MLP neurons of a small language model. Each row is named by its layer, matrix (up: input weights; down: output weights) and neuron, and shows model dimensions 213-340. Each number is 500 + 50 x the weight over its row's rms, rounded and kept within 0 to 999. Numbers have three digits each.
A block is one neuron, or neurons of one layer that tend to fire together. Before each block is what it responds to, as a language model described it from the Wikipedia text at the highest values.

Date and time phrases. Last token of a date or time phrase before the year or clause, such as months after a day, day digits, "end", "day", "century".
L6.up532:562523548487515615477525529514534420525487515464549393502486492551489445444481437469530509516473482519472529550574541474473512449536482476433565518515570490449517460511447512455609488474509486481472564563452511459502468496504461493429550496456392615532475545460548598571470456502455520480525448540502488586483548455461477425523484489497512437448586650553576489502407593520457484432581
L6.down532:428529499451513477505486511459575458498465392582485429539579506532437482447513478487504503633476483475526515495532470519524489580463464457541513564432399439546436508537525511464428548536501456495495591502541279446531552439509492411461503577438483592482461494502476613560455536510459519507532422584483496548516491598444454501492589483464525525539535486504514417497502476591614489510453

Ordinal-modified time periods. Mostly "season" after an ordinal or "following" in TV-series and football-career text (first season, tenth season), plus "later" and "month"; weaker cases are scattered mid-word pieces of foreign names and technical terms.
L5.up1331:396477525479447499352545525473532488461439554520557556465498485468590489595508508479508494473541532427483450468431539506504515475437519458503490529527552503560543468479530482506492494554560459476502542505489492515556550494479497547470520448445509463455616541518483409445545581475520509480491494508484447435515413446581485414450501431498500487476485517466463502475446513486532488472502
L5.down1331:508406597463495496464550473477501427520501515462466500522561528552577485519471486527528469485483623452506471412454492500514512529436503422524533468514569460588402572430518512482437513468511567474486540624608337593480531474449480547526487536497447495448458456508375448478437462546547447553484557476487508561569465572552480478532462554442537485504454482478467525512487437493454472567507
L5.up1674:504523483500416547470476524475587526485504480501520409490517485585470433423542506442515528463436401403462532469524527506473616458516472488558493410578581493529478566469564492474562625557576530501493558595448500467548570499513549480570529508587420516495454507502457469441495583544484503451571428560611455437480496491490447489486606495465504507571462482554529518463437490417544460456473
L5.down1674:472413526533512432492471498480598559491455510537496469550457491531545446456491504491499402537542554500490429480524430539471594502548515463517519400492480507530497461576543527545488509569522453527496542570482452507522442501432493582422465496511526549534524519551557475487458541485534530501469513485486425472520550544584586441485465523544549485578536524474505480560482499574396603496480
L5.up2095:513502490555477497504485562507518553457586456448462591560541507545439493509560514437488396451488412441438487452483538475457512520403462505534498458457555533543373475502471502479475542476428556401463509590470477416453475479511474481582520474590513515584556449447497495506518455511435539512435404518581515577563539512569515474465501546392421501516563463448454515477458343441521522466449
L5.down2095:400518405450446418475417535560460521491480537540505465515481505527480476497442515453524531520494519548525494510532510621468491508535496569456508568532476496551495462590472485557522505503506413531517496517436422463500609476404494385507552443461534444411527456465461522489457562439527492556519473521613499556523492557560651458513534533549526462503499473579541483468406551540515470409552
L5.up2157:496492502520534515454540579464437583472578500472498511572454478556395480515556479536452556525493478485529591522499539581510449483444532548586490426479633565589465509520584515442529527529526539441497468582465472581489664501600514473568567494445556489497508523485486486471489505467513460560475510518509476429389569517586497426564500460452514479583522478426570507320583445516523487399409
L5.down2157:535551475485533442466490527599554464478504560506544542480470427474485523461424514534538458454485442463415406529460488509455461524493492473435596430534541443422476517487558470470499525528439498511474472493504585523557499444444428489523524407457427538559458510525522497466482486443502516507472575484462578641479555459553557488515501537476447439565473453457571482524428501518453588598534

Capital letter I. Mostly the token "I", both the pronoun in song titles and quotes (Before I Speak) and word-initial I in names (Ipswich, Ibrox, TIFF, Iowa).
L2.up283:427508530555463481599638536508482500513485477446515474565436524507511433531446467439504467513530485499427567447572477573497534518459607524503454491548504469520371558500430547501461603419546536579534505475530489494528573471481488527355472500539442525461550554519433450522546550535528442502526430500650492473595461474399548487383505399492557502539514512512533491492486464475553544488448
L2.down283:435451545476564455457466595480512497500461454594543557542526496533584458475509437503601467552522438494479516454497440500474480528470502456581541489418513449459526571516470514488574452454454454505513487484544551548510490575568480521492536393520475480538509421494488451545455548525570490412495449564426553538522545516478516555531465543521558456536611477550490523370528447531556416527508
L2.up2237:451556526540515492458466527511548590556429503547498458445475480523586479487510501507488457490550517497588536465479529607493462415514521519360440420490488442487394565522512486526475459508527486561456564492559505512521522550490569434497490548570435476503470575500491550479462486490497478578550514486459541565453525506539509480466510478531549473463474404475533589526575479478490519437509
L2.down2237:476506571443490399544481601462543570495578436541485407500404486520535455466409508556637604501515581500495555468388478417451510517538532557452517526520504484582526485480395522475425542478474501499499507428556549454543498605496461550559477449549418565440438532566568591479496477502501553506523480532529545460482483407544429523581495505499505482505457468458528559478488432550499523543486
L2.up2257:461459523503485411483562477476479473489465490453508517561531467603394571457459500560513600419476558528518417482557440466513471444498536540411479536499547395480478573550496546474404433491512453547464497545532516453522434507543480457501422600535503438446533527551471457425522313438454442480585549513545498464494437576568510435493552451499510517507454440456537514538511523503515459478388
L2.down2257:503496508528480538469447427451471485541494480475456510552512473547558429556448600539484528473479476476525538535518490424422458460424507493508463542523475539500459503498405504496453452474459557512398532565448606534590443421560534456555465552558555490503481480516455502500527511451484554441603584481449479531492431452493429576487487436576425523582478539490437491500469466512413597571446
L2.up2510:590498641537447465523561515496496521570517503498455464441436503536435365476532468489491423518543581518634549459521530514504595564536457534477551520490474521470549580470547513534436504521562473495398497468486525470399416506474518474467457458491510578430535483450502498507544474464530516485517459416560548510416516442495505528488526441543438527535483513567423387532403539423474597421516
L2.down2510:624452370466535461541404461524424576577546444398477553532566531479529453468464449518546511530560509450510550585523431374550532535552488465503506550541477531441497457457472469578506497432513388571461420482513583478533486504533562539462533485407506554544463498485591486540544570527479530538517422525390409510515523520452494467541481476541528447461465564607504432508463580445503572453438

Table "Total" headers. The word Total as a column or row header in Wikipedia tables (career statistics, medal tables, election results), with weaker scattered hits on verbs like won, leads, involved.
L5.up22:539495537504543476429539478438572453433539471620584550478523565484462572540504547553511443552527484534603418486560468426475429623458410441555430494536470575493444558540522480468476570555484382488524427499464467427508509477490433465571488532500467641436621458503493511514448527497472482439483535506497492493543520565415493583502480520454482575520376454462493460445504503460446564537500
L5.down22:479493508439577499539463429543510497503488489553470558509495546465482462477459500524523475514475421556471487432513513417505478641495563558600545456457418508468497575468511598447498535503471477497560532537468307493431398479543465506402520464513514522543473534449533551505551471601466459523513499501519458508497481531501508468480461506394497506529468446417411536509538494446483471413562
L5.up608:499513577493439456465515565559545494484531492489503487552585489435564500515423521463482514560534539457489506478546451354494533523415453430467474595543427603433626504495508452464542544546460552499505563439507490587469445516504528535497469531453609516527529444423508492439550504455494471513500612587437466524516580568412516541513474482489479383535566449498389478502463407555500532444563
L5.down608:445561507454600591518554547511477508565510546578463529512504562517385465498550488550490522458477524459518545387515493463479377434605460445537462480499429447531531535508539573416504477514529513527536503551498483527421471450484635482530484483506495525544516595425474484553475479548461468542520562565442481506486448499395493491461512353496486640477511503497477483404483490487540526490496
L5.up908:465463436533521579465525441489547512463544537462464562446610501449471469496452570495514476438557341481385445495528531484473528497616456469508464441594489468514468580445575438549551444504586480461485517441632514545549395488522509482508482523450538616520527508530514486447528541511406552474480515455465527572597445477543515572477554520502456513533569466537507534550522451499486450546539
L5.down908:606541482476578500450506446486515559588616589429401572526492411479497452458510488518472443522416575524435486492493471479521544573460538499495476524405530490489580528513508427543523479411505499445545470570535409423543456524539494464372522519513581552373468428464584489584548565531461544558450457519449562533506520490659522563488542525456465472600494445516484495539483480510471501430510
L5.up2245:502489471480509522424539565554557428451535466614522434454592487498489523599357535487476501498508472484562515449543477417519478520434448481550437418592384497451591485457538461466467527567495456527496515468523521541459522451534535476454543543546494530523428510524461561417540516476452382599477505560523546440518548502504496472560572409456468538506533518442465451485427514487457545584658
L5.down2245:519499500479579560545520429525493524415447468544482406489480520500521574517480555526470480450404586413492472422441457413558471531622479483528600373501543496440508439517512549473481580524443530516458482517558373535502427385517528534452468575493526513587417431421521456467425540482402462510595491535556446485411473514513526422445582481430515528439499505557420525512666493573463432458525

Object pronoun "it". The pronoun it used as the object right after a verb, as in fight it, made it back, test it; weaker on assorted word fragments and prepositions such as into and throughout.
L2.up655:474491427515570544469560551457525530483474536536488532450423560453483364460393545534485464432542471480496526510520552486481450512515514527432487447424454572450488419463573555473494468459477573464492395395456508481461423470564521477487533520414489525464471528551477417520421601533486509457492481529459517583392580486448535497476575489460510542461491560623456457631566527515565470563505
L2.down655:490479488476520493530489484514585535459530500452506552465433496448504478522466480569480453518520509517516509543453546478467559501433456518526373624548399506493505582554473478517569499499445487516563585431449450606513506424434592430509451626466421488600489554480556533443487512515585467470423571502470566475551492462448433515585519479532565539481547566456489492601450471515376525510537
L2.up836:538482561501497528441482534501482552539506474498490430447498491432579497549487479540453506524551470564502496378490547495465536456549525533450471531463594513520504520515536558501519513507452578442579560413429493427420491503548488515540432465500477515483347446662515523572488558540421500492499500441423557463531468450512462613466549564450487387457564478463417465509466457498556473416458
L2.down836:557476542588486452552517515503493499503494549478503519518534517526442515498407495544482601552441562536460496539508411608438524469468552538461455558495478456581524553612523532479532576532389455539567509469518444516433500527436598473389512441526451553573516497438515489543528496573459503586506484429551443538516577421459487461487412549535566479442450517414546437456480512511515537452430
L2.up1018:559454463506505508536578473541462533492447485491504449548545480490509524476435533588475536543509390542502489556531541455519653425512450450566549544573487468524589545404495480424472610408492512569477377493476463492561498451462589495611479519488397428435481596409527549470474531435477474540485526503509510517478440605478504569386536508483581394523554518469394522465484564471520429449454
L2.down1018:413460547503484532589525489484475494498368530548512452477492540526487469416471559519496565539489515442490480512469445504451502489572469463493499657544555471542481544528425471405476553528453485530508527550501465427427481538633457472505484513488449494600548510477365523588518549592524501466408477447531463427494565539438447367652436482466514574461521504467475485503463497478453508536424
L2.up2416:530455545508600543543555477468454466487526546527554459492501548442543577482443518552521480496593510506485464535518568513478543545621400501533505479593568515505517491459514466504456490610489586475564480505534512477385451525572514513388617455576592489512455456542506580534519536591501534424494434451470481493525505492595529512497445548531453443515549524533509449556493582481517524545525
L2.down2416:451476472495485440475476545457467528471581515569497465507462489522497545522589481543574518448552503448556538491472497513511562485516520476513472485416485485534452579540479464479515739527564414385533456516529449552426503467442528512511513526556528485519412524515496424476489604528376487540388524437641506468467440491519403479520502556435498505521511601577437541546412465541535479478428

Segment or cell opening. First word-piece of a new sentence, line or table cell, usually after a period, line break or |, e.g. Sub(sequent), Southern, F(ounded).
L6.up1820:484504482412544521440508424512544427480475521418525491335440524549551456563495519475570506524517540527527546407595527444455472526442537589428446461505503545393525355409522457515468539522489628503491469542514436495428497529553588558527539500478533472580508574462472498452551437552492487583473456345552480440482556438523446506461501462476463470533466484514479493480548402448611457496462
L6.down1820:534543525522435519466517531559541424593475505494468530490501611451502536565452467434468494552419459612515471510452506502516472489490428483491572438411555528549484396470492491492553547515445427489474572481575651499487507559500508529549454375470447486563541479422521510485547589483432534502568511474468493458528498438512439469531543537532524553514536454512429581500475469542460567473540

Table cell "Total" labels. First word of a cell in wiki tables or list lines, chiefly "Total" in election results, career stats and track lengths; weaker on others like "No".
L2.up562:357507438546458469438511501486576475476535582458476547489458514527561511525482482476458481580439400439555523591584517489476447497503467443537493543560442503453411428423586501499462420556448475491462517424502501410474514552504512475455560471518478483530507537637468536500519540614430457516453450465539584455557455460528530417452560517489503562506479573537468499563557516576531468636521
L2.down562:458540577433524459481457502435538483469466497541528539549497503566521474552518507400541445495549502548548434442490480494602402518399523518564490495464503537481501576528593542376558471579505469500568574638537567518443502493378473511552399484496457471464531500493478462423506526496461451453511473483566540498520414527603492518493463435474386543488514477441497471515626387464547531532514
L2.up1342:460515536482515487473492624377496462560461523546509441462440500491464515487527409515526549436497575542469500520498538487528582495476516521542450422559620459548481495502523470526515485504469422509497534601577497469486540468502467488496415537509615544579391453547427415512433458482527492541524490524622547447562385566516528487437515611484572481479562531544534495523470560494510528485531
L2.down1342:528485547477433501575440389560507481449525433447502442549461479443539473548579553540469533531516571460576532477481470456479546539431516437479485580516506457422526445437431451490552536408558505451529491456483491519419551532524564478490485372506500472447457508450555476575467476521481504503501446496527551503500512485521514507449533533531451457495443465544490513450578565512477491504548
L2.up1471:516535430520550504494548626439518441519494457600515465538480498424449457539453480547468441527403501507458481489443544459465509506507455464539517522562632463555469492543614508563447459536485505532480503566535499493426517516550510559435464470446453519463599521661477424524470483576580548461528416502460596493494456434502517504498458533392516515498513546541544471412534580501601500559562
L2.down1471:474526578499485369525539363490483523469504533537531522408493453506491440553484419447475356585524450527577535506468537509539505483520511403586554514456487396506564476501530487543447452490496480493388525612456529571505423478419554518488461512468469581407402463404533513595584561573505565462510540456552634516532525482571494463445581514456532478440397514511432514499560368444504436562512
L2.up1950:494493541494525483510522604438493497487553434504526535476477475447426448490492491515525425514552491485500620509494531538483616434524485504486476512443495436522564558449492629515480529612458545480483479519553534566457516507484510498387476537520508497453531447457544526562500446550529499363465464472558539482448539522465522499574578491289511549452473499490531416495499442499472512347487
L2.down1950:474482532572561493514498489475590487493613541484405437477604521482645507519543562392477438419484574450550530459512440484493466460452494528565469567584536416679480516526557546492513463522505545491426485497456437470398470486539483447596502469501516503454428446519491508516503501446476551447455526463441454480563524573451494487445528385472577450569565489489472484544450532464471478436515

Mid-acronym capital I. Single capital letters inside acronyms or capitalized names, especially I, as in SWI, AEI, BIH, TIFF, VOX, UAE; weakly also both.
L5.up137:456456517524533444454534453500521447462492612533567597500465543522497518450570494585503483552500561524568494560522469568463529524503499416616443561502528565552499589502481494495575535492483411590526524495568508455546373507432440496581563452430442572474561491583571474509504582463459462509600488441430432486475550559624436428535503603617433472501511534382581564432511519428510479540422
L5.down137:467423528538510586519565487581562522563491506469571452448427529435471484452505461459506521597422480524490571558544484483462519567430586498602517544490443472568430540470515506535543521545461453504580530481499483525465418543496442521481487434527489530445502557441496482521640488563453493547537503467515558617511413587464437540385526593482551372477421508427522578509475536483503526461532
L5.up340:435472505496487448452509611562503398575460472472461474447516494478453465353373465496507501538440503465516509483446614553449502478527429504473511437568521472431487444464524582501540503409463490430527418528507506436503561496506497480470521449507456527484490528517473531468490423500545491526495437463537450415479525509559540461347499568487598476426553441526520502458561467499554507402456
L5.down340:514568518504594458435510503609571535509412463489528527615422523476555505478587469506485502455498509450493382494491436559482426463457490484446469485522641518484510460448504541463487460441613463474506532462488440490478546489574545564585605568607501504495555563533567561544496524422463571461496553477529484488517586538481409570548542521450500516496468513518444500504491498480461554373545
L5.up809:463498491492517527449480572473508438513520487467476532499549513505536522456519518538514477517528543556517453487375570497488464585524488488502523518528589450547503555544461468547602469441499526536458548517493516500585470480500505509468559547540432542451566530578501476506461610527553508519526549461495478515559518589480483480458494518427588457466501478599474456560549433559493509534377
L5.down809:464496506463496514560591438489573500563523550428507469490435506499500571445522513520455507524581565504474467507529492493510521456488538457518539511499618425423474529430561548437507470436566447550485539477472575534480450436503494507535510508537478571494494474538513566551455502506552518480507433506468580539455559481559474592564470556568514453543398530513445501488522521453568434496538
L5.up936:466541438571474487526481483456574524485564371447514519511528516464479495560488506585508501474490422496505484485475550419544539546506496425474456497509498436536451482585515357579556452507505465441459545515528493502524458461439427543483507462476472450540500524548534510472415561468459433395391495475440469465563442449495503509498537484518507462485516519615486457533532493530497564575451
L5.down936:498469470575555482446544544535460496473547519508441469442532530499524553540404553414534543563559494510526542477441527517445523439483468473539509565430503454377505608480615529468567480499462547560503481443516503468485471560534448477531443499350500609458456450383598509513554540486447550441452488526544531501477429493514491477471541607496486398527526511469546486437520529544480547374517

County after place names. Mainly the word County following a named county in US or Hungarian place descriptions (Walton County, Herkimer County), plus scattered mid-name word pieces like Am, burg.
L2.up871:507509465497468564507478488502495484529486563527440541492508435568539468421601535517493464506493488524490441455520547519519496458546540567494564598503584577525506409623516441523445593531455551549443478537470502481461429508514545545416440537563476592447563559462553567517572510441488525585559433430461462438525579489538483502550400519544524478473494457387517446439440531490541587479510
L2.down871:480471453567495502500489488463516514572480412472518559496486441532504502446461500522518474444529400554517442592521511473556437529564525508465601547543613528489457465438413575500393520499481556540486483480497483371579448566445510580500473559481535532361485568516532455486474586438524501492592536433487542424482419497611456462472532497502513428552388546541438464594436453430542406476484
L2.up1102:579495534482580532488478598472441472463510457536474579553549494510457614534443523424507551526532547493474527501489548513543481528513552553458491460469570542486519609574474491520463533500429530590401534420562489495433536474524456431520465477558421455511486502519514546633449535512589419541479503496506481542492543528565499519545526505460455485467446601542495530488548394596501478537445
L2.down1102:569531625540473506548493503460546618476457592501522527471494583469583514423554583556385540538514557530525436458469444536505433402509447521547497487475481427562559531447451557482477464502496487454440512456570480461460486364478621455468487515551452536397572462535533490483443537538562468455507590506476488504558666574475500557484476483458516478501600454549512535498512574463512425537502
L2.up1178:527531518451551504503470591495488512483510598555527457490511550411437428575506509525458521519463542481418435526548502587506491464603476429499502531594557405560507468522469500564475535547493524549490502582551521490477449532513511472517561448535503449539489478597593455453507541522562580415372504561527486556473492462557560576549496509414502496533484493584434441497553512547462516527544
L2.down1178:412466481474448406439499501433528591459549529559477423512454444486514378500506525476518478453619565514549578484556573557557539482582455464399523393422444438496539433493492460500514546512496470489486431519459545561530515575435497563483474427504476527532459551450501438530435583583411503508427535419562549553504522491500466578506518524511559499476517494523535450502533481467465526419404
L2.up2065:595538494470536532458475482467452460497484559596477548488494469475455505513492464515454445451587466447406517538482506625549503462439492537533544468499511537567587531527413392499430492440468495616563570470539481625464469519515510528485567515530455555505546590563570580532523573461612569603477486586420477471544508460626449510531525451474442447533547447561579507481523542462512475500447
L2.down2065:334525507407486521501598500520451522577380518454494516448499487593511478532493557518419495507533464557398435466520449587505508535524374551550565443424520445439537487488532370480457489504578435430460458395475570498432579459562409460484472490537489477464514480496468503580433578547521524444511542481604556463467492583480466409365471546528491526532468566608422505472482498496596461535499

Time-period nouns. Nouns for time spans or competition units, mainly season, year(s), match, event and championship, after the or a number, as in "the inaugural season" or "five years"; occasional stray mid-word pieces in names.
L2.up242:522456503537440504465393523523517478442476457469529505459483468424531544557449519559502436439421431473515484542565399533472490495587576588523498655431510538451540511417555522467464591487547489379446609492604519505547470522554484536517479514516559458531499392357607579460546467524496527532498443463442530502577577555476437533523622492573446452474523474427518557544602514444522506471519
L2.down242:476520586455526545519533467569517491515605501513507605450518519455488479563526540508487480437452504551433408493523493503477503480510477554494493489568484484480515500519495510552497489446477597495522545575460472458509499447496522355467535523443524497505406504533506524605509500456476541411530463506480458499421552480506607512467530490482475516476421509474545458493496359492535577549604
L2.up282:440482505502447480474455476478462362490495547427507412455541417441532490409529494514483525452513445519503545490606544561504518434583574471579469605486430582506426489454537469542428392573460529541492498536505524432469514494520535521540429518527407462468404512557653513507575475514497496424508579443479413533459607531479482470503501470508440437530609512461385464549497526507466553439477
L2.down282:509445474508507511498529432433411513495350598566535472493477402569586552493438546507547441489551424504489465551553495554552504512510553494473405407477510456592502468437580434564471581554439585410523444522537378431466548415479402451480439510483453422540518436499492583526511525465482482448495538493564480443494490488431465455518521436512451603594477524527472367535456526431457475478467
L2.up1282:555488498479513474496351523456547433453465540567492499509540521522549541428521526546512470517510523556381526603448482509475477439367526506504525456572559433500492520444543435479492467484511460623530537524514462476454513520493485516580502575467523519447502444487547530496476533505556553546477539411466470590427425499451566617495469537555477467436629491414450620534525487571456492482582
L2.down1282:462491631492463536497429501561388506505521485391421558423425520461374530460608559541379575495482520539597525486462519516474466411608508457553539437525415589526491444522508412459505462488517465431583527524492468548569551533514536569599492553513464541437463563468557489556503570485515491461517584485447577499495549427582562455499522444431439525445510411470508562576594396434427493540464
L2.up2467:487514479532483506487511431429491534523469433505496417526449475521539541551487520467519650483452434521548498455586490447555481469534547571569520538586448415525443538565553522417480523538386469599490556436416489520557455528524522536458432489483497543528567525536531513522477536610489467455560514493467548567471559530570487556547461512533547525493407503536459494503505445538443494557393
L2.down2467:533495570411442616527460550513462518449423483484543556572473497464413478478542567538463463492471441563539451462549537478551522525474530562548495554461471430582498489483595529558517462577430521583491527475477529501426547438471493431446463487581489522479467482579565552494483441476518452522517509546496498582454556558601483490472441574523561480502507497487556523450475425521461537588501

Verb-expecting function words. Tokens right before a verb, mostly in song titles, quotes and plot summaries: clause-initial I, infinitive to, and joining verbs, -ly adverbs (tries to, snuck up behind him and, undoubtedly), plus some mid-word pieces.
L6.up364:575493540474566505530594477433581459488455471528437450471427401521383463588484539372485530551546443488529568534608459443507543459515435461549484521421521532356480389481507470456435426517463540521363511520418477503550454552558568524473497443454378620604495491462557448471460411506452487536458541520521590547518541521454461492455479480505469440463505463514543418569440492450470563531458
L6.down364:521544561553576557499406511464514431688552580559427475517518510457514417436553583503517479533589605548537486478527489526509424557545435568552645646504420411511536435481473476491530470476512463410552466530551461458519523479457545580475617595509531451489540468537460499471510568553496511544515470492432552500507452494488494432543514418578499350506582506426454488554454490571511504502529

Expansion after comma. Tokens right after a comma that begin elaborating on a preceding noun: "such" in "such as", list items (Norway, opera), "both", "first", "it".
L6.up2033:528548541369566517408528495514610499517517515552546565589451502556514534420498557510465534464442529534532501457493433541559486530557497488561509554532493495504445527557510531472422448584422386505449461456464472467527472500505522562520535522530481498608492478586463489592450483578532511534491588408448530514478385507519483481560484534531579472482428448490527623490517420485431560477449
L6.down2033:527444462453483503638486485481473447462552468569406435499540579509514562506494560430412522603469428530496564506534531492437501535500520411463480419465599574442584499556417454564591533552594533501600457475426415497411487587503527506479508477521578443439482504449456420496500578451437488461474523595503498509504483451445533459452501511393535492522535430418531476461483514510479512387521